From a checkpoint of a small transformer trained on Wikipedia.
Size: width 768, 9 heads of 64, MLP 2048 SwiGLU, 70.8M parameters.
Architecture: RMSNorm before each block, learned and rotary positions, no biases in attention or MLP.
MLP neurons of a small language model. Each row is named by its layer, matrix (gate and up: input weights) and neuron, and shows model dimensions 624-751. Each number is 500 + 50 x the weight over its row's rms, rounded and kept within 0 to 999. Numbers have three digits each. A neuron's up and down rows have the sign that makes its largest values positive.
A block is one neuron, or neurons of one layer that tend to fire together. After each block is what it responds to, as a language model described it from the Wikipedia text at the highest values.

L3.gate167:513487557474559463514488559518526513403408516491435498486434514487473434417574500484508507480494487506467506471459521608546543415450499405561489435484550465490388471524478483475576471494500506539500577510511551552497553548531543478490496473592457540458472452541501536472412511483467464487518526489477436440515512420558532457483505532560449500545463499476545378421566559595502406588541
L3.up167:424475549522541457440535524540532504477538525456478402577470375501462469512514559498465543429535543561488525464523575463557532507541459440503414523492378629452538514496552467461603608455507470420472551509565514538546535538481531571514528412602482486554580484546475484558482471506518513421447500488466613377484482453479541451455510489640506549504468517478479521469510632499461412555533
L3.gate415:564564545500523461541670507513526461549510434458560554495560538431431495382631530487409496545567542561498483473483477409478489488454464473571473411461475547376476552469492517437534543499407537505553460462609506554513588522417527480512460548519516483567521520550520436570616498470459516457444498534513545483547539520526448607492541480498453450534490505488515438520496414494550508538497
L3.up415:450554479542445484500573597485495441459527530414597467484458558510477557472543439540599541506532460504573433539414506445528472478536437477541503497506499593484496520463526389485466501512402509521476519510530508584545616582574502557590495468539372593540488487555590394490476493456519533442343448481475459523454495382471530497468523473516446416572457433640510520481507484539458515530527
L3.gate488:524579489484485472515504539515588429485531430444543468495544567493517386479489462508520454505459520628476509477481608466465533463391445438588505561492459523405498513505554432410427450467557480482555506498641522513520544546459528548472475597478538542449529455498474474493477477466489530481417480671475476527614519588440476579529507484562546512467522446524513569491434595433531547545495
L3.up488:522429566529527517509545505507392483585517390415431507467489526419447499527640493563420555578476489505465493448556448552436392468562506437498523605496541480517552579454556503379535473532426559523516488518498558570548538561468539496543553547540507501549488586569568476483499583550489489485514414499525493457546472534499525541464496500416486520469470473421458398558535457594488476547412
L3.gate1292:575522538445516513515583490507453481515572501545544412410524436439515498584545545539398565422444509529514477556467522454538533476573523572491509512420399507536577515469474493529499551529445532470453548529570518481505488545570498517500511419522501518443531480540378567446547535408542432447428466458494539509526508478523627520524440522583478554467493464592585471482478459403570389424374
L3.up1292:514507583531483472481475471527539549539525499561468494494492528480395426513467512533516614515578569447461489543438504499567558556520489518505504458502507501532535527428512472662486446514525501544458535497529556608544606340471514458494595519445473483461476510501448392453498491466512575509508503579541522507502532547491543571442479560544541517466420450553461347496467568477524451508533
Description: Table header separators

L3.gate312:510453574497564430477550472471490570482423513591411522565459519434503553490532489589583536456503522413544491531537447492441516540503496475399452495404426509496511417467495601422524576525457499529500526412524571532451460445551452437455497569521578537453502472470518420462485441483541449438497443443453548554512508456486501502477534531456506565513523498570468484430454504535553512469546
L3.up312:565425499436542470436510532477484478546541446452489528477480509495400553490581523632497525510480484510577550457452453516552442472526478512472495420552516554492509453477480490503520548484521514440520435454522451506515528514544490434554462472477474551474422499538541438495534520571554519449536529449540511534508475537543476451528520494564459486441482475557398503450338561561469475517532
L3.gate830:495450506474592466454485468487540477457524492477491551489474506429498501560563526480553522436482510496635466533469468530395523482497486431515576555513568452533458396540555521453556516537469566497523512520483464528522570503522555531524563454511484421456509550531462507463506562476444480502486519534489388499482384580463479494520512542541502576475448562482477512499541435516426471479465
L3.up830:454513532387520487562548419547489451475503508561449555494424511488479447530460547569595559454465450511542565539563460544502490521466515465542481494540450393510530504530448478520559484505517434493499526590449484535545566553513415549561496497502565466477549434503432477484529575551526469489473503557504545471509465533495518445491588484540458508500498506456494475458492534495502466513516
L3.gate1046:448520452485503525508537591544469412456498549478561514508566617466474551489535491536499540464498538509480547501482507481560490493559434446511477413455520540475593510518480555579528536480476390505555580490592527471552459524431498535452456496454501453518430501557581508423524506428532442518443528568449484498428524591502415530498503482500558485571408475535487491449485560622378414484554
L3.up1046:502545456497563497423484517516468518574456478539579522560479438455467491442561506525514560504454523461393551548505439498493524520513435586478491504441509505536570503502529497515467394552471588536435633536535478573505447475602446499495521515541419432542478476552419550514503539467583558477462392595469475443541518442519543473535469464415513564470453467551566516521480507629503464517533
L3.gate1360:509471469442447494452521470450516500453470504516525497498505417484574508527450565456515529456578460542516430381472515486489509455548432504513502491456483455490565526483522460506585507467591486500476463501401528474516627496571505561560528547557411524493523411527499492447505441578499428511595494543395497490511453547550438507524494599514345589578452584583478494521544524559487441643453
L3.up1360:606520408510507487504538626564567587501495594567544479535474513516527574509555478539458436484571464504514496511519455538479428598605547497430501473427564480505512437426465536509496531505507442468543472400545537460452421516498515433522438462485479538489507507526520398426508428516403601554449486526548461625677477433477484493579490520557476443495551463517492563489485517493487500503450
Description: Anaphoric demonstrative determiners

L4.gate214:455537527540439475485430431491465474520512533524543510447590532533501456478504550513512496512440430473479422595467468448570570510437460498463479430574527373491532502436524499499448524528474532548493440515609410587537496588517450496593430485446547461503553579534484491559412500568529502569584546462501500417528533481483448485497521550513466511567514508485520484619568496441554557513483
L4.up214:481516573569558537454589424557474384529540619648498564510478431518493496547560488501482472478493526484544519431510504438531436543542393458458470510484446594482553476533528451539464564523595547538477525500417556438546489472519461497562496545429526501467500410531403487503522569551500547587407550452515583457469456463458427587459533512471438564470459419491492525518538568447514460528546
L4.gate539:480464520559587534502553465557572517580450564503552495522451413545508562407527548540459495483470487555552514482457478478499515499539562510497489508500445404462504523492575517511558471512518490576486457417555400444513530545528574489527541407554450474488585501470525446516459431616456504516557567562440503502506566566574553363481494509580465520500512615475493534487479518506504525545545
L4.up539:451498480517526548473502498476519456521457524543531489536494485447508458550511543501590429549501476543593470446544550555574483500496639473499466444477456472503449424524461415460444413453556464640485508559516506491407414450478461474523484483575508579426494387503493457463497426502495422583438463595528460498581556480498543537542512397518508541519529430542515491386556541552561531478552
L4.gate568:482453483581485482573504568489466478498389484515517485568476521446515598480486553480568581429496555483436467565486463513524505494619517518496462405483516498533392557481528458556474520470519410576486510485474524562602468539536596575511604408517492486579390469449607543410543517568526473537645376512477613567555504662561456483500522538405457535455530572415469558525480540432521512518552
L4.up568:506481463514532443497595538554516429484506499515531471497498527592489517459401536449537555493566500478521554557560541532518492505430505488505519457463474509499592434526635552445553510444560530584595494471542515477536472473515461494552527405509503496438574515518473471501485572424478515518447468477578475523502593459456510505459498407398468449560503553501513544570497480489518447453509
L4.gate758:447596603596480515484468563425436501492493505455532486477421410524465482479406517525541536449529522453449466625567465585498581497468646448423588486466447550472488492438530574516537496477499443455527550402533355567481505558515529475498451456570485473539439574471564484496495467356508441485576516538470529530505529583510482570475561554496520530495509516580461457517499427529468510540481
L4.up758:539452501451535493522384568482557546579521450482480528464496545463547507508489456535492525490537526437429524475512508494443435481516507574466473437522450480483530527510559417441601467584527528509544513534540507430449521511575484485532519399511417472486511536492500459509499480469522462458538415551525586480455521443483569545492534549556481484472601455465419619502469465541494507394581
L4.gate762:574563512545499520431523419431468613447528524441542469558601541519524436477466511502480545531601484626556505490470539453584523525463488439425530399482536558527486551538526456461549546517499505503590490492453531529335528463505491494452436503509621465533557370573504476455550553528473422466532355487424534518510473496482493491539567474490565512454506409517493491429506529481509473492604
L4.up762:503357570515535518494493516499497497453458437484476572501436414522535499526481554424539466530529490460546500458463447530391584477596583451487503551473509533511471382545511529591562508454504500516522534565554548543487514477513543473576511459488536469512499414448513596498483512579417483446490506526457480466540544503473476541500555523442608499558459557510427510527579514483454440635376
L4.gate875:521522489534462551448491528550468484490634397548523481421510543534438422497434559487548516557518455557514484510496455356549501501485449447444491523478522520480538463479425498456509474558571559578447441511540518537512485516435480489564486532556444459416553459539469487532497467545561557556517479447517521478475442483524558415505476522498572462444564405579597557451522497642451474466532
L4.up875:474539527465473494483543509595445491520566507542595541403472546524529500427461425530495597604459483510419467576506455472524515547497509419427428511545516450545466490456522472483471502500488510464510501595503420506508542556468534538525456556504492476512423437573504575629480589514559639509543474497496464548424571465591431515438477566451562443401575500515426513478448523515555495491523
L4.gate1006:513542528522525463531564531489488475632511450570516529544482518477512473509462551508439589537491441510500481516539514492474548620470517506503504521501524399488511586409456449451565353463422461481499491570524538563576493519485525462378518573454525645544587467566446501506468458480581506485530482509437511543476533535425510601499559558549429372515621509465470453422427484529441456419458
L4.up1006:485390453448481470484451468514600493579482484470425581514510625487483446521464519550482463478522578617437499573506429528596499572532500454458483499618452415466539561482434579505493558492542498481497473519558519466499465516475508456469577441504513552485444497598554455452566499527524427448530602556644477611405479546521584513504530540430454487463541489491470480456560514503615491461492
L4.gate1040:450518444559582563501495525494500434556532533456515536575557499482549512473488493600536473431478526559439531456479587516388475530468464458461434493474505443454463488525544489525515510517479483495443461548471471584505510528489530514586501495451497537489521459471501424474537591460472484553522479479563469556530522544503527544480569551492462535483497549523504445535550437466445509553596
L4.up1040:622508527453507562593565563459410396598482422500455531446537532575460615480510492521527594585403438496501597480469456536432511420490433463356470465497469507472593555539558521502476468485465461558453529493457528435568529476391455425465572520483554502476495501594446459478504439465463503472516396412521389415471561511516524503452433531557468478511493558509509582558501485526420521533508
L4.gate1129:502552522528471514581492562461550517404569515635442486510573395479527532403578474518526450498529458489436510458609498438391569415423506563549509415562540446492449480539438497501579470452462562476478521418480512461436449472447472571436498490552636555444521496516530429483497407530500539571570585440475553436460531475602468522494494484583513428500542430516592522503524540491507547491581
L4.up1129:501505573512510487523445432473483536537579480456500467532547513533539589453500521421420487575562521502583434517569545513432547510509645463515561561507510405391478477536411404463527485507464464417483500421540553442459409477455352522494547470458450543554551420570561472549393564519476471522577485514556526459462555474530473436449455436559415573560468525505520543522540458491525592450505
L4.gate1237:501533432507486476531498509502532495506437556460562483611508475466432505465519501480503516489470530529484515543510490480520523522548589510523528477536536482450492568579533497552421492560541501367496515521486516588504482521539484481491583534529488555497521480531523506438534498481566512463476567520458599541469545453560443476452539516499442432540504492433462522472392533599483520412505
L4.up1237:520468588538549486434395466572522503565467471601482440526589453450418419566535556568461557475464468582620490520515489515501546602544497413466491571541518521463567564489444500458567526530473457389501415487543531520611482514445469421425468570474474545455441418453504526451496479531524443439496552515434579487492533524484513464383491539491568447477521555383546462474424517534574478466449
L4.gate1492:456486518602454456434569513455557536550505496420468428480561570584514402473568498512507477463525455564457556522518451513542506428533595497538513408537510534581423504500506489523521452564466535498476494445588476495514447525529528488561514456546458498567502539501508558467460469516530500523481441530511577518486556524498528581528518497476529511534517539506511541522513436447373481431418
L4.up1492:552429502511432411488498548436460468508548475474538418524599490437528506548541497545492488453571431540400492446570450486528464444498537481560488573470548525486480485518550521428555540559433471504469530516567597485496452535472510539444581573566468503601497447483463576491490428481457536585602477420431488495495393457525430473466499446469460500394474499511505460491439478557532479528486
L4.gate1631:553466501549434361477456506538527435581481600544505442554532496503574482510513491575505462511588566488566523435514518501482436546461467375515490488489545470508455562473451519501513423463522558486444437610530505409502563641410464431560533498497427546472436530537521505405550502473487417469440431539471552479442506478447496526484466559458449463489512574559419543554429459511475475496533
L4.up1631:503513443539465416445486509441464613474532449428464594490353587553551544596527510455592499483475593460495560560582417506488562500432410557447511530554488538559390444485499532432499482474548484485440536456556484542492538582553475452524537508512468487513515554461468533471492497547548453419513469492400409480491600582511492576456521492490474526398466504446522461513448499458499575538487
L4.gate1723:473575511559475460527528525538577505523556477488497497562596422482520434506461545521502558472508426474533492447473475408497511573529514464575431486568498547532471528460571513506470539447502424502490488553589455537570463520520437532459554464585486510584534452584536499397586511445512495487509503519596491541442474547576518497516419508473583434528518498557630409513611434504483565554506
L4.up1723:462513532528457525469483459451452444474576354384432463516525522569529453399474521550465464551499564493451532560598572464456492467566541511444377525476546562406443499476454608448496482474487507586462531422650427486467455555544497512526386500457588508520526506481506424528498543484413605575492463464491453489479579540575457430476442532467562546567506516508513468536492384504527602445498
L4.gate1939:552555430530508535491398517482512448480469569445406480457495603493507485533508546489523507505522477473565445523516441562450565511546419463481479441506501464549441484504461440610544476509537399472517524619488562428488541486398454551600471466476490565476448547490572427487406451516578455458539431470492559573499522454505533580561484467506435496443556383474531502563537516598601457576536
L4.up1939:585449428432513510476525530516413477520460472482510499527498592483507465494475524494498515458502563553540645539443496460469506517519489505506539492459520514464491539516524596396526459432486469431539542548513446571597516470452406501585481511435533590527533538589449487519479512492547513475521495534498515513606432530522595487474529495544555463477630442534438440561455576542581526514448
L4.gate2006:362484470532550454391500504472556422446490491491484401493606395478470568466448522439506360593540455556364490492616526600510433495585515556551498449518384457470405414523464571517523480553533512517514559505492498432511526475454488522508478515448438518535519604493516538522499532521552456482458542487468423449486540503560525523529574559444540441524438488466554513586490596455625540540438
L4.up2006:517388410423467561442506572493467509475574454487441468558534534445540377495577492439612441473560502563490568456508501549539345529437565445508434464488574461522421496522453562520483521545497498572530446460586528452453488453609494483599449462485497492519574509516473566427553548571578472492505577554553507455448495492466486388437586488544505509488484516457529490465578532526504507448470
L4.gate2045:469488560523518408455561462514469594460473507411540452493518489627454531475468443469586481513514507524522508471508429575532586564467466460482542458512578505597463447482529563514504536493566445536361473463519499432497493555486544474597512409406520458460408422477384504561559451449484481540564499406540558510485473502475499475574494451538504532531448410493672478492505490559470461460546
L4.up2045:488477515463567409463552531444518586478503447461473506485558465586506476455440498525414539501423496521590460467465496566574561500503549439468457513513504520590484539453405545486445460557519517472521463557583533416408535454409538438428535439551559408590408479518538486525482427528556445491508499479408474522530420626452523493532443497524499443486502536454456497485456474579513564481587
Description: Table header separators

L2.gate1140:557491479376547401489582494513544491532498514569530478487459604425526438422452552454539483449420558463585547455482517475518493452451514508520536547496406475517466477497499517475479464538515468519483431485573523457538550589527553465496525570442493518501453629563462477548405611483498552456441431579439499467456575547540435512344520492417515572504533533491458548496446509588435473474482
L2.up1140:644535505509496522487594502539551424557535502465534459531486505439422478476546522496553543553514432567486547453397527493523438509463425450555478481477478537558533610543486567502499473548445518538539448516522522560472469438432451579506480434484573428449495490526544494528489485469481549505461486508508554578469477434563497509448445529440477386507534538599510457591457509538543495518509
Description: Table column separators

L2.gate1782:463592544464545529579535517526514477474555593570538481588385505556519517438522489480485434488603454485562517623475566509536553478504500527428475542492394497475429523467515500439569559384519507522504594557442514494433391468434592537530439507538564454494504470556477489495562434503474595487456440496557475540455480413594461487455532481583540548519481452545450518570456484554460450430482
L2.up1782:395535489532556588454446502466489447458520606501469500525541435476483508546507526522471474489521544550525429484489529637466434592512440445517581531487552499486512573449543493555503437389487520484535585483499486486534503560425383635510482485455470477520547560487473519484455489499550538496486498504502507485540554395475455517488533448519496504537575464572455490502469471491460502430516
Description: Clause-opening subordinators

L4.gate39:550476462477415586467505518439531431571546471521468591469537599533524562477539499505518487513502565549530545486429516522475578460559539524554511522494496483503516454414476594555485503445515514435484575465477458443448564455510479501530553657461585522517585472514579458545528573528484518399490471534483466524617567503531592420505434520505493519606589474474430538592570484570483457497489
L4.up39:431535530525467524540502474493521536572535432537522403473469486472596543470555536485462523531488502496528423542504499533460419411554472557511450554492453571491448424465466575456455499467481550467511521518507458552525458492606473548554541472460461500470591538478506502559502501529528530531560532495550579467466608520518626413412429488597412470571468512525446516560508426461377467420464
L4.gate183:459561405505521510428485449548431534445482451553491468570582512479557474564431473466524486609464561635533473513474547417542476517526509514448414482551490453437522525495527519587517433406555581469433531454545465493514511553552463478535458490503485528478480567475501572529501492471525528529545502525587403446443443509410494455471573422466631485559627550479465541563374571574473564437457
L4.up183:457517477595421495484357480543491532457474559552445475515512521533510457532464435425520444521536495549471471515450416499404525605493644585567520473479519486453448572361535472498583523428545540522484568436545498480441580529456490447541507446482472505530443512475526531499514491558488572460546451551573510530458351526466464469466446540508396419619575449435462536538462489521513458493466
L4.gate404:528446504544676469545560473555466539451430470509472539458424585557497439448516546563522459469499439513560513452471516613524484445557552405494474492665484576501493443454472540457550496580586546460509501520482453525496493537483551617522530569513533512433516534448565506458541563556412571474506516536555465528556494593508472489395450526557507543494587482474441530474445436534442433523494
L4.up404:447418456451548496543551418506427445522624536584405446636469576544493535552538420493462540484536457494427524600511480537504547421599461407420479499526511534445558454458461353593480530500506447538511479485531516551491486480454498449499609450481464576502553568475521517568489471492456482539396496454514519551463436496508500603459569427478455444497506489584452532438481426569522484550470
L4.gate422:476463461574396494426516464584444458587583560480523531581498467511510540558594470498530380443457393465504537532560561540521467442500503512539542544515391489428448576505511499561554567521435543451522469536545512516464445450438476512454519520511485594470536460472550395460606563530630507504535483536470365580522516437447549522471546501545508532471481513513527428425462442530557426416571
L4.up422:462578521547538511553368482467462506551517464545521537464482525563541434548523511520501439402587489488463497458529456479556463517552515385648534544541528496536431447549553547455473518447558496456492459534452465464560446529510413479462575554538551473449521461529477541466538558576461527625502506498503447525481504383454560555526508537583524444550379428509429541518533468600500497580448
L4.gate469:501512481503520520482493493436488457533491442455557418358605477566436491573472455530521484526572483520527552510552503427447455563526462447524457483587446507436513475450355484546488518500549533465511399499442483404562516531462410534500463518475437500460484499496464476493479481520628435525501484477453438464370462496476539485537464434439527575543546563529497524573457578483509526435443
L4.up469:446536489500489462443519462504503507467623466488479463498523473515498480536548503477491492504583464422484532520460441451451505467431536524501426475521469464458439504530568488438502507454550503529423510554517489389552563477510472611459541506470468506484542495553499527452532545382623555422421512567463406541431540468504512543466608462528515442520541497498486517525555531506441544582493
L4.gate610:479558394428529512488467461497402482566433393444525439512557525480504560565580404472534532508498425481536531473520560478493506536535576518585461453477470555531479531546515530480545466462508575538521479482495485564525446505474551585378500558436533514496493564529404529443638501579470425533497520448486577601453518430524599476366485519449457570525521553503466524561408504584521496489473
L4.up610:503473457549408591477471530486520394443468511552519478478514513395471510561505614445513535511512517477482645614463476476519415542457560418584421518636421538517495534500573522508553532548579576420400551515579523519602463491464465447476506468519443578445473474566514492405484501422446516526457542469517528483519471585504501481455470504439496499530585520475451458529492523551549388475484
L4.gate809:533494460520527531441518510532453485480528537537499572525492473494588482541473463554450471577518572443496499477547441542481576447560532484536472439484479595427471533565546528558493479586616457367510536528493495489492485485511473516534449508562410500475491598427459505523518483484455481498512505546463474419533497532425571429480566514455439432504449550601570449610525555515464555494419
L4.up809:480509442479576465514501551484468485520545539393456592478492424487528467556463477446394424470429483454446510498419487565452447470379505523512495460511431459384477579496515471487527553488517545408537559425519535547428477560572535487495470588493485504483466487481499515543485471523504478488504552516498484582534490542466466420506505494472543611561450516568502443600510478534599506434443
L4.gate955:412461449499454560441515580478383508447379597461331450429389430521492458482443424468431560508563521545469554556536456444495472508563466428478466546531477437507503499437471516490535494440580513551504592507605548566500458441616480467499494566498497523508524410506412503551545451522493557519504475586500512541385561514480577489598494492575493507508456396495510497558512510537483404480518
L4.up955:531475448499629589495472497411513503474538487548439530548356498476535399532415454546531575512532593579437470581407581501425511462590543470529544544557446504588510472542494485482497544519502536455417558448601568546512533554472503431440458487482419508489543497508560528523534533471593469538515489491536537540493551502513618599500519423474518532522442454580542553513516523570554494451495
L4.gate991:536591420445462484514521541433434506633476504500595547533439455588506586635502530507549444498461485479437408426514447532477490534599532441529580485569446499485560507428490416487448473518521464549519563587460604506504531549541572521507524480537519523573480587490515571548530498538516486470550478513594605522542580550462591493497509605417561470487558437520435526555532416551411525477580
L4.up991:522584467557615519519475454489454540527476424490416451466430466550528491508463498472549493497515593398532500509580506453423396474485462513508410382520482489488458474448514455467553433411483465414498558422523563489518466494530382544500449530492498437535487451583520387467482469550473557523539512365515455393467514468490489491526516518475540509401520519534500465527533612476494458493463
L4.gate994:488383598555504522455545453574471510495464534452456533475575477577478527604572511492476431427504445580496629536542429457513567464561560490562415483545432628494453539509470441548512418438578634550581481453524563496483396547491486518560568518555540445462514516521454509539494437537538501550503553540456419492551576508479430478557571433473584428546496491532562497486460527524433481452497
L4.up994:622609505496529546465467477485493453547566480547455483526499448448420511442529501529500442485564514506566457530539456467527427528525558482509419532543463473495469503488551480502409516505567491544534478417531527495498477521525476553582407448505509458529449476463409501453520451478510530468429432442570471496494523429551430584429563507476476455519560462407536550503510491536394559487418
L4.gate1043:512532512481472425544369549453500440564501533406516438560478398498497538472515445447480449470566489438513584564610554605456413467367521578479490583495490485512543509547454444468453448436546493471554601515503465532525437405418539432532489566433513528406515437464523440492377447524491448528472494528585553585561519490464514507446513428451439500516538504510441458579474446453434466543567
L4.up1043:475465379455535420524471586419521493552540490439490535529573545459527515485461428593525496428536478468569500507574445516485473511533556515544492459566463484531366473392535520489449356487499453533504522475474481543541425458464540417511507424414491558486568493546492497409553542547466481488478471576470542500484540504426430482565426477445409558563512437564461417506660498486466495370453
L4.gate1164:480417468499460499496504484482480485483533434431467496562447552549530442503550544490456529502618458468624627474449454563407551445583457512566540537562470422570480509522438503564567477519463455509521548505547547527451522392524548447579479476550506591516403508463484542419590559483526479465569468508507424518477489525562473511473451469532435479421543449651540504534440522388551497499521
L4.up1164:475497425448526548501544461427543471501468539531392583536445576504472490467429478584507494468497491593510562530405408501491586512522456454563461524579483556544460456473431477512485512507516562454497500567511492564467584465480528548482504492445456549488561458530479528527541516628487497447522491503589511492504505450513527484484468456479532515419539488523525488622413499478443649571524
L4.gate1308:482520521498556582481450460446461598466479511436543574552587405522579470450494427452445473522608524517556363524574517450424389587540459564501472554556541405492491438538434513501588611510515519491471415467467541518476489549498525557508497583472489495579417450553465469489426485470573516525588531483481455415486515525491539569515522516400480590498439439494580542530576482480563550428454
L4.up1308:490524526550484620531502477499335588437525520424500531460505498466484447524605534506492406452609546547450491547553544403542505540486508479637477496524489530410552528491474500573539519417535560468518526522529370498560497502513483557477536462442477428500471496505488559468466472487547557470495493559565529498521382514475519531490456470559516468474596531528512555440484488436484540479462
L4.gate1327:486516488533493428549506448513493590415574408643465513415573527525561445502475462496531485539467440463513469517443503464471487415429545447519513597567540484448487558496574553513485509540410524564447501511475492546505478442480568453490514462490484535430402513544472464440539502431507401444520527462482494566464508525487476527421513514544491579578516486547520605511444499494535439533507
L4.up1327:580484528503492539540408580477527447474559462522488590471543427511501506567408482492497533453466586466576524530452518456568519496510527463557469572607485517450452460551458472502539573474473500489517501488554550488497510425390525366457464481568469546463464548536474474506487414584470447462520506450476466645415578483539469556517436547509387543525530502545428573483445508495589413449481
L4.gate1750:561515404500498406445558474520509496434537534555572554518505548510467536466446471501517478465498563463465508543474464457474473574548517486554533377536521571501485486502484365562486480466489468553603561487507539547503449524467545484598449476462492497482505409471506407585503570525468584563482425406476486430508443429539554541441401505501405467528446567496489600534417556601500353364469
L4.up1750:402517506451589505546431485541507474554499535450496591530521415553452538457446536600490482491482517499596422579479491461484505531526447505608446569499429446386531538442520481569461524523512570477486563397467586511435525492444564501465486518520484446540484486503495468536525492401443505542479417495476481592565453477530588552437461522548486467562479529453538563616577427518569466521522
L4.gate2033:497476525501525535478484499470520499509509429456478457471475575501423440505444480551527542534490517435509602474458493556512556465564626451419494437561489523480500394448446517605428552542472492584480412542517483513527627502490548503469557466557464475465478447496447497472543462537508450503514391445502521481463513498621469550459434545511498519512560525520466550442455481464545455433427
L4.up2033:528544563566521540508510604442480553519516519506541516498532514470543469532454536560462506557467497502536461481531539499495538498597397495574515545441516526445449444449458518492520501507459486580535470440561502518536417512536606508449530450462407465472483376548479470465508602538533505479485538496557456484450548504449496488504461461507549392496386464514461527503418544412454540484481
Description: Clause-linking function words